MLP neurons of a small language model. Each row is named by its layer, matrix (gate and up: input weights) and neuron, and shows model dimensions 160-255. Each number is 128 + 24 x the weight over its row's rms, rounded and kept within 0 to 255. A neuron's up and down rows have the sign that makes its largest values positive.
A block is one neuron, or neurons of one layer that tend to fire together. After each block is what it responds to, as a language model described it from the Wikipedia text at the highest values.

L7.gate244 [119 148 152 104 122 131 139 122 109 147 131 104 112 154 155 142  74  79  98 137 175 140 117  91 108 154 156 128 157  84 118 134 130 152 142  85  95 127 145 130  71 127 103  95 142 152 164 107  95 129 149 155 138 149 148 126 145 126 145 156 146 113 135 115 118 123 140 119 137  85 178 102 100  89 135 130 170 147 139 143 139 105 104 106 142  79  97 113 132 132 133 141 161 154 169 127]
L7.up244 [144 144 143 129  83 166 112 149 156 115 144 143 121 123 121  88 151 171 129 103 130  76 161 109 128 109 187 141 111 161 138 126 142 172 150 100 131 139 148 102  89 110 130 138 128 162 134 151 135 110 147 143 114 139  95 139 110 138 129 167 153 107 164 162 125 146 125 143 102 112  94 139 144 131 101 117 132 109 123  78 115 117 159 137 142 136 121 135 134 140 105 141 112 127 121 139]
Description: Infobox field-name pieces. Word pieces inside field labels at the start of infobox or list lines (Ar-ea, We-bsite, We-ight), plus sentence-opening auxiliaries has or had after a subject.

L8.gate51 [138 141 164  81 136  93 119 128 149  89 105  94 105 171 113 110 110  96  76 123 111 164 143 122 102 124 122  88 116 108 119 149 106 111 146 112 137  93 164 100 159  93 179 113 155 178 111  90 146 146 104 181 128 126 120 105 148  84 112 148 162 136 112 145 107 136 137  94 104 143 142 121 137 136 100  88 134 106 134  98 110 149  86 116 103 138 136 137 122  99 124 110 134 126 145 130]
L8.up51 [ 89 127 166 116 149 129 147 131  94 108 137 134 116 124  97 102 141 133 114 175 117 134 136 178 118 139  97 113 148 120  93 148 123 147 119  93 103  84 154 110 154  72 106 158 116 161 135 123 158 139 127 148 132 128 134 127 128 153 163 180 153 128 105 151 136 126 107 160 129 118 107  85  69 109 118 151 115 130 110 145 146 147 160 149 109 139 130 122 118 125 142 123  94 128 118 124]
L8.gate66 [129 120 132 114 109 147 148 100 133 133 166 155 161 150 152 113 112 183 164 144 120 127 142 124 152 123 108 132 132 152 107 105 128 117 169 124 135 174 117 169 122 132 141 123 107 135 123  95 115  86 104 165 125 125 135 136 123 100 128 160 130 137 135 106 129 135 117 121 147 110 151 133 102 172 107 133 129 114 123 123 165  68 145 108 171 100 167 189 177 122 155  97 146 112 111  74]
L8.up66 [157 108 111 118 106 142 163 120 163 123 150 136 103 160  98 136 126  95 231 117 141 120 151 113  88 153 147 129 119  89 135 145 156 102 147 132 101 134 125 134 168 156 120 152 102 134 126 102 156  93 108 139 135 144 151 111 172 125 135 104 129 111 154 145 138  88 140 132 186 136 170 148 119 140 120 152 125  97 153 132 163 162 161  98  91 139 146 136 114  99 170 116 117 124 143 124]
L8.gate148 [178 135 157 134 134 136 130 137 137 108 155 137 136 147 120 111 147  90 137 122 155 104 124 129 112 129 165 162 160 116 110 156 109 123 160 117 102 107 171 120  95  96 145 146  89 133 135 102 120 121 124 161 154 161 111  94 118 133 121 123 146 158 108 119 143 116 116 124 135 186 124 126 162 171 142 102 122 108 144 132 105  73 116 112 128 137 140 139 144 131 149 138 166 129 116  82]
L8.up148 [129 132 132 111 176 103 131  73 155 108 151 124 147 148 126  99 114 121 126 104 139 163 118 141 137 121 149 156 156 138 115 147 124 153 122 136 101  72 111  92 119 161 132 147 148  98 162 138 131 147 118 177 153 160 155 118 144  68  86 128 112 128 121 105 142 154 133 161 144 105 105 127 154 146 107 188 125  95 136  64 116 122 130 167 152 134 159 176 111 142 117 126 127 102 153 137]
L8.gate191 [164 130 123 122 140 106 132 125 117 130 137 110 145 148 138 100 129 125 110  90  91 166  98 135 115 147 148 130 140 137 143  91 128 125 162 124 136 147 119 128 101 168 117 169 166 151 126  91 140 136 104 114  83 159 106 158 144 122 151 141 131 154 113 102 138 117 117 166 147  79 175 143 104 137 113 162 145 122 125 118 122  86 155 136  94 105  80  89 172 113 195  94 134 114 155  99]
L8.up191 [140 144 133 154 123  93 136 113  81 153 142 110 122 159 124 133 127 145 130 130 111 142 115  98 147 181 159 104 141 120 132 154 119 102 162 140 179 124 124 107 153 143 169 167  99 129 117 109 121 118 155 172 152 115 125 103 126 143 105 115  83 117 110 104 132 124 116 143 100  77 133 107 121 135  79 128  99 169 130 124 135 149 100  69 105 122 115  93 108 110 133 103 105 119 114  79]
L8.gate224 [134 105 106 114 114 125 139 139 123  94 130  93 195 163  93 134 123 106 102 137 105 129 113 188 115 114 146 156  99 118 100 135 119 111 138 102 117 120 151 120 119 146 106 174 157 131 146 129 137  93 103 119 145 183  87 135  84  82 149 117 133 179 100 108 142 100 138 130 128 121 126 120 129 108  81  74 114 140 167 124 141 125 157 107 127 153 134  62 156 155 129 122 121 106 129 146]
L8.up224 [138 159 146  99 135 130 119 132 121  85 107 131  91 171 152 140 120 107 156 126 112 127  83 100 129 128 124 106 129 111  88 135 119 114 136 141 110 111 129  82 136 117 142 154 124 121 131 117 139 112 128 117 149 138 110 132 147 131 165 120  94 133  99 117 177 116 106  95 122 137 160 145 114 112 158 122 155 113 152  83 131 112 174 160 122 102 153  92 109 130 122 119 184 140 132 184]
L8.gate235 [126 129 145 140 103 143 148 116 144 152 159 175 103 122 144 139 169 152  98 140 139 140  96 129 141 139 128 113 152 137 133 131 114  89 137 108 162 134 126 128  84 101 119 140 137 111 114  98 174 102 114 121 130 117  90 128 103  60 114 110 147  80 119 153 137 128 164  70 109 120 129 159 101 119 138 117 119 136 155 103  83 147 120 104 167 128 151 130  85 108 100 146 151 141  92 147]
L8.up235 [133  95 143 104 121 102 144  72 151 119  86  88 121 114 125 163  57 129 120 146 150 108  97 161 140 114 129 140 103 130 157 133 148 138 102  87 134 113 145 133  86 140 101  87 146 105 133  98 111 137  87 132 162 110 153 158 122 141 151  81 140 125  94 147 139 119 143 119 172 152 132 141 146  79  63 130 124  84 138 145 131 157 119  84 139  92  92 118  99 144 111 118 132 115  95 121]
L8.gate272 [ 94 123 160 123 155 143 106 124 121 144 119 154 120 168 156 123 169 145 135 157 165 135 101 118 136 111 173 106 133 121  97  81  73 135 134 136 181 168  67 100 162  96 105 119 127 117 123 135 131 151 134  95 143 139 126 123 126  97 125 128 110 140 135 142 109 149 100 141 111 158 121 152 145 126 135 148 119 161 137 112 119 120 128 117 113 134 180 121 206 134 147 166 136 150  87 161]
L8.up272 [136 116 136 105 152 110 102 139 137 157 153 123 166 150  98 107 121 134  96 142 130 108 166 153 118 113 149 142 112 150 158 155 155 118 119 142 100 126 118 138 120 128 139 145 100  92 137 112 149 127 117 126 149 108 138  67 125 123  74 146 155  88 112 104  93 145 143 101 147 151 149 157 131 141 105 139  72 105 139  94  93  92 160 128 125 138 164 143 133 127 147 117 170 140 148 101]
L8.gate301 [133 172 106 100 132 147  91 131  92 110 141 136  92 147  71 123 105 166 121  91 197 141 142 143 132 122 138 139 129 126  83 151 115 124 154 129 180 114 142 106 145 154 103 142 121 126 174 122 127 119 152 117 105 104 115 146 128 116 139 151 137 147 138 133 110 120  93 121 146 159 163 111 151 123 151 139 162 131 128 123 102 102 160 151 130 143 151 175 163  90 145 152 143  93  99  98]
L8.up301 [155 136  98 112 106 136  91 118  81 121 147 162 113 145 128 100 102  89 146 118 110 172 103 183 158 147 144 137 107 139 105 126 107 148 159 162 167  97 176 112 124 141  96 117 100 128 176 113  96 122 115 157 132 101 203 104 145  87 119 131 126 153 177 139  90 173 107 142 102 129 127 132 117 105 135 152 133 119 116 102  99 129 124 116 160 137 129 126 108 125 141 136 164 115 125 111]
Description: Mid-word pieces in headers. Word pieces inside table headers and infobox labels (Po in Pos, ab in Established, al in Managerial), plus biography words like his and younger.

L8.gate57 [138 118 157  86 163 121 122 131 148 156 146 151 106 115 163 122 145 124 105 135 122 139 125 141 164 158 156 119 112 113 139  88 179 133 129 148 150 155 157 135 130 145  88 145 110 115 115  99 147 107  94 124 131 190 138 116 173 123 140 121 136 115 123 104 177 133  90 161 130 148 139 151 152 151  98 180 104  94 131 102 130  91 131 149 177 160 151 107 151  94 115  70 116 123 102 149]
L8.up57 [128 158 150  83 108 129 134 129 156  86 144 138 161 153 116 105 134 127 160 155 141 144 115 126  85 111 157 168 131 122 140 134 131 166  81 108 140 119 108 103 114 161 140 166 141  92 119 122  96 149 108 129 133 113 105 136 169 125 134 154 121 123 163 124 105  84 156 143 114 106 128 150 121 103 108 139 143 122 160 129 112 170 173 132 153 151 164 136 158 107 112 107 125 139 140 108]
L8.gate61 [122 108 136 113 148 134 174 152 125 111 181 155 135 126 106 101  84  97 111 106  85 127 142 118 185 168 110 121 123 135 134 134 151 127 175 135  90 146 132 124  96 145 130 107  88 112 108 134 115 143 106 128  92 131  86 113 109 139 181 172 149  88  74 132 112 146 161 155 140  96 129 154 158 113 150 126 162  58 140 143 177 115 152 123 171 116  97 106 145 104 130 158 119 150 106 116]
L8.up61 [145 171  78 147 135 103  97 134 110 141 124 135 130 149 103 143 130 150  97 110 131 129 151 130 177 136 119 135 160 104 150 100 135 145 154 132 124 146 114 119 154 125  86  99 140 129 128 147 143 105 123 136 126 121 122 129  65  97 112 171  93 154 126 132 122 151 119  98 138  48 130 133 187 102 140 106 120 164 125 121 139 126 110 171 159 154 110 122 142 113 160 147 165 164 135 136]
L8.gate114 [ 65  94  97 128 125 155 119 124  99 103 138 125 147 137 112 126 127 156 120 178 148 102 132 150 147 202 133 130 147 123 129 128 141  99  85 124  65  97 108  99 146 146 132 123 142  83 165 113 141 163 121 144 140  93 100 164 102 117 105 138 153 160 113 111  83 125 138 142 116 126 159 112  89 164 134 154 128  97 116 122 126  86 123 145  79 106 131 133 139 128  85 131 132 139 113 148]
L8.up114 [125 135 131 148 134 163 117 139 149 136  79 133 151 115  89 130 139 141 115 115 148 120 168 130 141 128 148 111 121 128 123 146 156 105 150 146  70 131 128  77 121 143 129 119 152 123 127 101 127 121 107 128 121 123 118 124 139 127 118  99  89 121 167 135 101 110 137  77 100 117 128 184 158 111 145 137 161 172 113  99 125  97 117 151 120 133 106 159 131 106 106 123 123 127 110 129]
L8.gate116 [149 139 131 144 124 144 148 138 154 109 140 131 156 176 150 168 114 131 147 120 109 127 151 130  90 136 135 116 147  84 110 152 168 143 110 114 122 128 157 108 146 142 118 127 134 103 128  86 142 107 137 132 123  83  65 145 149 110 154 140 149 140 117 167 137 134 124 147 122 139 106  83 158 130 116  94 109 128 157 113 152 113 119  95 156  99 146 153 138 105 115 127 128 157 110 107]
L8.up116 [131 135 169 123 120 153 106 112 132 179 127  76 125 135 132 107 112 114 105 122 119 135 169  99 117 117 116  89 154 124 133 166 131 132 103 146 115 109 144 111 134 121 125  96 128 143 158  94 134 148 135 127 207 138 146 189 125 111 104 122 168 116 138 124 149 110  99 166 143 161 118  95 163 173 152 146 175 148 128  69 140  88 114 123 168 121 165 154 141  96 107 165 121 152 100 134]
L8.gate143 [154 167 133 143 118 121  97 136 125 129 124 126  62 140 111 129 164 135 141 115 135 133 125 111 120 110 119  86 132 125 146 136 128 114  86 109 156 130 136 145  96 112  86  96 124 103 112 111  97 121 115 145 118  88 106 157 131 114 166 135 135 105 113 106 126 106 137 104  91 133 120 153 136 140 101 139 133 144 150 116 152 126  76 118 148 111 141 152 146 106 127 150 138 152 125 113]
L8.up143 [155 164 156  84 118 130 144  98 151 156 100 153 114 108 158 102 122 179 123 116 139 110 145 122 111 107 123  84 115 128 145 122 151 132 112 147 145 121 144 132 111 137  71 121 149  99 112 121 119 136  79 145 141 113 106 144 152 148 110 147 147 112 154 159 118 102 139 111 113 132 127 168 145 131 161 127 150 159 124  80 139  91 117 128 120 127 139 128 111 142 125 142 128 134 118 133]
L8.gate144 [134 132 108 109 125 157 100 113 117 125  94 108  72 140 140 109 134 133 123 146  95 130 163  92 115 137 112 128 176 107  99 126 139 134 131 113  66 158 146 121 163 135 140 146 155 138  76 120 118 111 123 147 126 139  91 106 113  99 157 147 158 120 122 106 107 169 128 119 158  84 147 105 136 128 141 125 128 110 124 185 131  85 101 125 179 164 160  99 121 125 160 174 184 155 139 109]
L8.up144 [164  86  78 108 120 143 123 123 154  98 150 156 100 142 153 156 153 165 151  95 108 169 160 114 129 167 135 109 182 136 150 151 148  81 147 139 123 117 138 164 120 121 101 114  99 112 126  79 123 110 146 128 128 131 146 128 114 125  97 100 106 163 163 125 116  87 151 122 149 126 110 121 103 122 127 125 115 130  79 196 139 134 138  96 168 139 122 123 115 150 151 150 168 138 151 143]
L8.gate201 [165  95 167 151 119 121 111  93 104 167 161 112 114 162 107 131 139 114 108 153 142 123 119 123 141 143 146  96 181 121  99 150 115 142 123 125  90 153 103 101 110 134 106 155  69 127 141 120 145  89 131 145 104 118 104 122  82 148  84 172 116 151 116 137 118 142 151 154 134  83 154 120 135  95 124 131 126  80 149 103 125 119  85  95 107 133 152 151 129  88 129  91 173 110 137 112]
L8.up201 [106 125 113 108 114 159 128 127 100 141 146 111 113 159  84 146  92 146 127 130 133  89 123 143  73 198 148 131 140 126 109 108 123 169 104 113 152 126 159 118 124  94 141 152 147 109 129 100 123 149 151 115 109 145 118 148 100  92 125 125 115 131 115 173 120 126 138 124 120 137 135 123 100 176 144 108 134  92 132  99 110 115 160 116 140 141 122 150 143  77 135 155 148 124 156  92]
L8.gate286 [152 120 173  99  79 111 113 167 135  98 139 135 167 139 115 115 133  86 131 128 103 145 148 138 115 114 175 127 149 110  94  88 121  90 123 149 134 134 185  90 116 120 178 146 149 117 125 154 121 159 100 145 186 102 117 115 149 120 154 140 157 130 130 105 131 126 216 121 140 121 122 120 141 150 132 104 112  83 152 141 117 141 144 147 170 130 178  96 151 121 161  88 149 149 147 101]
L8.up286 [146 135 158  99  78 164 163 125 127 103 163 127 165 128 103 168 164  99 140 147 127 146 159 103 104 108 157 132 115 116 119 136 112 105 159 140 106 137 133 145  94 150 142 137 114 122  97 104 142 159 113 158 119  96 134 115 129 136 110 175 131 134 125 134 105 117 153 174 119 150 163 162 123 145 126 111 140  81 102 125 125 153 132 169 161 128 145 128 119 128 184 142 105 153 134  95]
Description: Mid-word prefix fragments. Fires on a word's opening piece when the rest is predictable: "We" of Website in infobox lists, "Pe" of Peak position, "te" of Committee, "sub" of subscription.

L5.gate12 [142 142  62  95 137 197 112  73 114 139 113 144 112 147 111  92 146 130 161  95 104 155 138 131 147 141 140  80 144 120 115 158  86 160 122 166  98 132  94 119 106 112 100 107 103  86 112 140 114 144 115  85 117 124 127 117 129  96 143 112 158 140 128 117 136 159 157 117 138 138 138 124  83  64 134 132 146 136 129 148 150 130 152 130  67 146 127 154 151 173 159 147 114 100 148 144]
L5.up12 [131 112 161 167 143 118 138 123 135 139 165 118 144 131 149 106 102  93 130 201 155 140 145 152 132 129 118 152 115 132 116 123 107 115 141 169 120 102 139 138  83 152 107 153 122 141 139  64 126 165 113 107 172 134 113 131  88 108 125 111 108 125  79 112 104 156 145 179 181 138 145 110 161 124 123 122 114 140 130 120 132 123 138 113 141 156 130 118 145 152 120 162 109 140 141 120]
L5.gate24 [104 154 130 110 136 128 116 171 126 156 137  84 107 157 118 120 150 117 117 132 100  98 164 162 121 136 125 116 125 144 110 120 142 134 103  83 150 136 106 120 167 118  99 120 196 129 116 127 143  71 137 169 142 146 119 111 125 131 127 125 124 157  89 144 132 122 160 103 129 186 110 137 184 138 123 144 136  92 159 135 124  91 160 134 107 109 101 120  79 122 137 151 119 160 137 162]
L5.up24 [ 86 145 139 101 135 173  70 111 120 135 135 127 115 159 111 134 113 128 122  92  69 156 168 115 148 122 137 119 129 124 158 118 143  92 117 123 170 131 169 128 163  63 125 119 116 139 103 144 152  88 109 100 146 106 116 124 109  89 103 101 187 109 120 100 126 172 120 113 107 128 143 161 187 149 146 144 120 167 138 149 143 140 148 148 132 123 127 104 135 127 120 127 114 107 111  94]
L5.gate26 [103 169 123 134 105 105 121 159 166 135 109 140 145  97 138 106 110 115 112 135  97 157 148 133 117 128 122  78 118 112 109 123 108  87 111 138 114  84 159 113 112 146 124 130 111 159 104 120 105 146 108 122 137 103 132 106 151 152 142  61 110 158 158 133 119 127 132 148 159 136 144 100 111 102 131 139 109 121 132 168 118 108 165 149 151 196 158 144 130 118 143 186  92 126 115 116]
L5.up26 [ 83 130 103 133  92 121 146 137 104 108  86  91 115 132 134  94 124 101 161 145  93 112  97 140 120 113 107  87 177 141 139 140 178 149 125 146  91 110 101 153  87 107  87  59 157 142 135 139 139 123 144 111 127 115 136 106 117 134 103 155  95 140 150 137 176 104 154 114 116 145 128 128 131 103 100 147 149 124 112 102 183 131  91 140 101 123  88 131 103  88 100 149  87 126 117 113]
L5.gate28 [122 138 149 121 128 119 109 137 156 183 114 159 137  86 195 156 149 109 122  86 121 126 134 115 147 107 134 127 134 161 158 128 177 106 123 106 106 147 147 146 107 121 141 156 122 106  97 186 133 146 112 101  90 138 141 107 100 121 156 121 126 115 157 169 132 133 112 108 146 102 170 132 130 122 140 176 125 116 109 113 103 169 123 134 140 131 106  84 137 146 158 131 142  95 108 146]
L5.up28 [108 121 168 149 102 119 104 146 155 125 119 134 101 109  96 127 155 130 140 127 109 136 130 107 142 114 170 173 147 130  94 154 112 181 174 120 137 132  99 110 114 122 180 113 117 106 134 177 131 134 105  93  98 111 107 131  95 108 107 135 126 133 106  86 129 183 133  97 160  64 167 127 147  84 137 165 141 147 130 112 107 140 116 115  98 134  92 112 154  88 152  95 163 104 115 154]
L5.gate144 [ 96 110 153 167 136 146 154 120 146 143  82 121  80 134 119 111 149  99 132 121 116 123 137 101 127 144  72 122  93 140 131 124 106 118 147 148  82 131 110 136 149 140 117 181 125 159 117 154 102 135 154 120  68  85 116 169 124 150 116 102  86  85 112 141 121 137 126  83 142  86 120 111 133 125 135 123 176 101 140 152 111 132 113 128 122 190 146  95 135 100 109 110 127 108 121  76]
L5.up144 [114 135 127 116 154 121  85 121 142 146 156 114 132  51 114 118 153 155 151 162 121 152 122 160 119 135 131 161 154 159 121 172 155  96 110 112 133 159 112 127 165 112 108  94 144 146 126 157 127 117 105  68 104 121 119 134 166 113 135 116 126 172 120  85 118 123 131  98 101 125 155 146 134 146 152 147 148 147 155 103 114 106 169 121 125 119 136 188 150 153 132 145 169 111 118 190]
L5.gate156 [125 179 139  95 100 141 140 112 113 153 136 142 145 164 110  70  73 137 115 118 127 116 117 100 128 133 112 154 124 155  74 136 134 155 126 109 132 139 153 143 152  95  79 140 147 122 147 140 115 104 106 139 130  85 119 155 146 113 102  92 188 111 132 152 156 169 131 161 137 109 153 124 133 103 143 133 165 154 116 141 133 147 154 128 133 131 119 151 164 128 172 153 154 118  94  90]
L5.up156 [159 133 146 108 121 122 136  82 105 113 103 102  71 139 116 115 140 115 173 140 127 130 142 105 138 105 101 132 113 140 105 123 156 152 102 132 146 128 132 146  92 155  80 147  83 131 138 115 150 123 135 113 138 102 118 125 146 153 119 163 146 139 104 115  71 145 159 129 136 160 131 147 118 137 153 128 169 128 153 112 104  90 142 121  43 127 148 129 136 140 119 146 164 110 116  86]
L5.gate178 [114  79 124 144 154 143  89 132 138 170 139  73 100 186 115 108 158 135 151 152 111 136 139 125  58 154 124 153 109 135 145  94 124 130 135 134 139 115 155 152 145 127 111 119  95 111 122 169 147  84 201 142 121 110 111  65 105 116 126 145 118 109 112 152 124  96 152 126 121 108 132 130 184  96 126 141 146 162  96 133 149 126 129  69 172 152 100 153 131 104 100 122 135  92 135 101]
L5.up178 [118 115 140 117 139  93  99 113 178 109 145 121 117 130 100 132 164 126 151 126  99 150 153 155 108 172  99 151 132 131 125 126 139 140 183 124 141 113 163  84 170 113 146 121  75 141 125 137 145  98 107 126  74 136 113 137 123 119 123  85 158 128 163  95 174 108 111 149  79 124 116 141 105 119 158 124 139 158 121  86 120 157 115 114 106 128 166 105 147 104 158 140 161 151  66 168]
L5.gate185 [146 128 157 114 118 114 158 101 163 126 113 155 100 128 102 162 137 175 116  91 106 137 154 125 163 146 152  97 143 101 130 119 140  92 104 114 121 117  82 162 150 119 128 146 115  63 140 170 181  84 179 109 187 133  98 126 189 137 109 114 143 165 146 126 137 155 154 110 118  64 137 166  97 113 158 105 123 143 118 179 120 146 145 160 135 135 123  95  94 146 130 100 111 136 117 130]
L5.up185 [122 148 153  88 106 125 161 128 152 129 123  84 138  82 112 137 113 190 144  98 100  97 122 118 124 175 128 132 129 120 145 190 138 159  80 129 141 168 111 114 153 106 151 106 124  94 172 118  98  91 118 139  88 111 140 123 145 129 126 110 115 168 107 132 135 139 136  87 121 110 118  78 129 164 132 137 170 105 147 149 202 145 165 175 127 130 120 100 147 124 138 121 121 155 155 155]
Description: Clause-subject pronouns. Fires on pronouns and determiners that open a clause or sentence, including split word pieces, e.g. who after a comma, She, Th-at, Thi-s.

L7.gate14 [114 127  91  94 100 122 130 118 128  97 164 144 131 172 105 112 126 150 114  89 132  85 136 149 139 165 180 112 145 159 105 126 193  99 150 135 116 129 155 103 164 136  86 117 114 142 128  89 179 111 110 138 133 153 145  98 103 122 130 125 124 159  89 124 131 139 148 149 136 114 116 134 129 117 112  94 114 145 136 140  77  94 112 116 129  81 173 138 139  83 138 140 121 142 169 138]
L7.up14 [137 132 127  75 145  87 156 120 132 141 133 138 162 127 187 130 128 138 126 136 111  75 137 108  86 122 152 133 145 144 105 103 156 113  94 143 107 142 123 105 137  82 132 130 145 138 146  64 114 145 103 126 147 114 121 112 129 149 102 136 100  97 149 100 143 142 116 156 134 124 160  97 142 119 104 153 146 182 139  99 110 117 111 121 116 120 118 202 103  95 138 104 119 117 115 139]
Description: Wikipedia section headings. Final tokens of Wikipedia section-heading titles between == markers, such as Biography, Early life, Distribution, History, and closing = marks.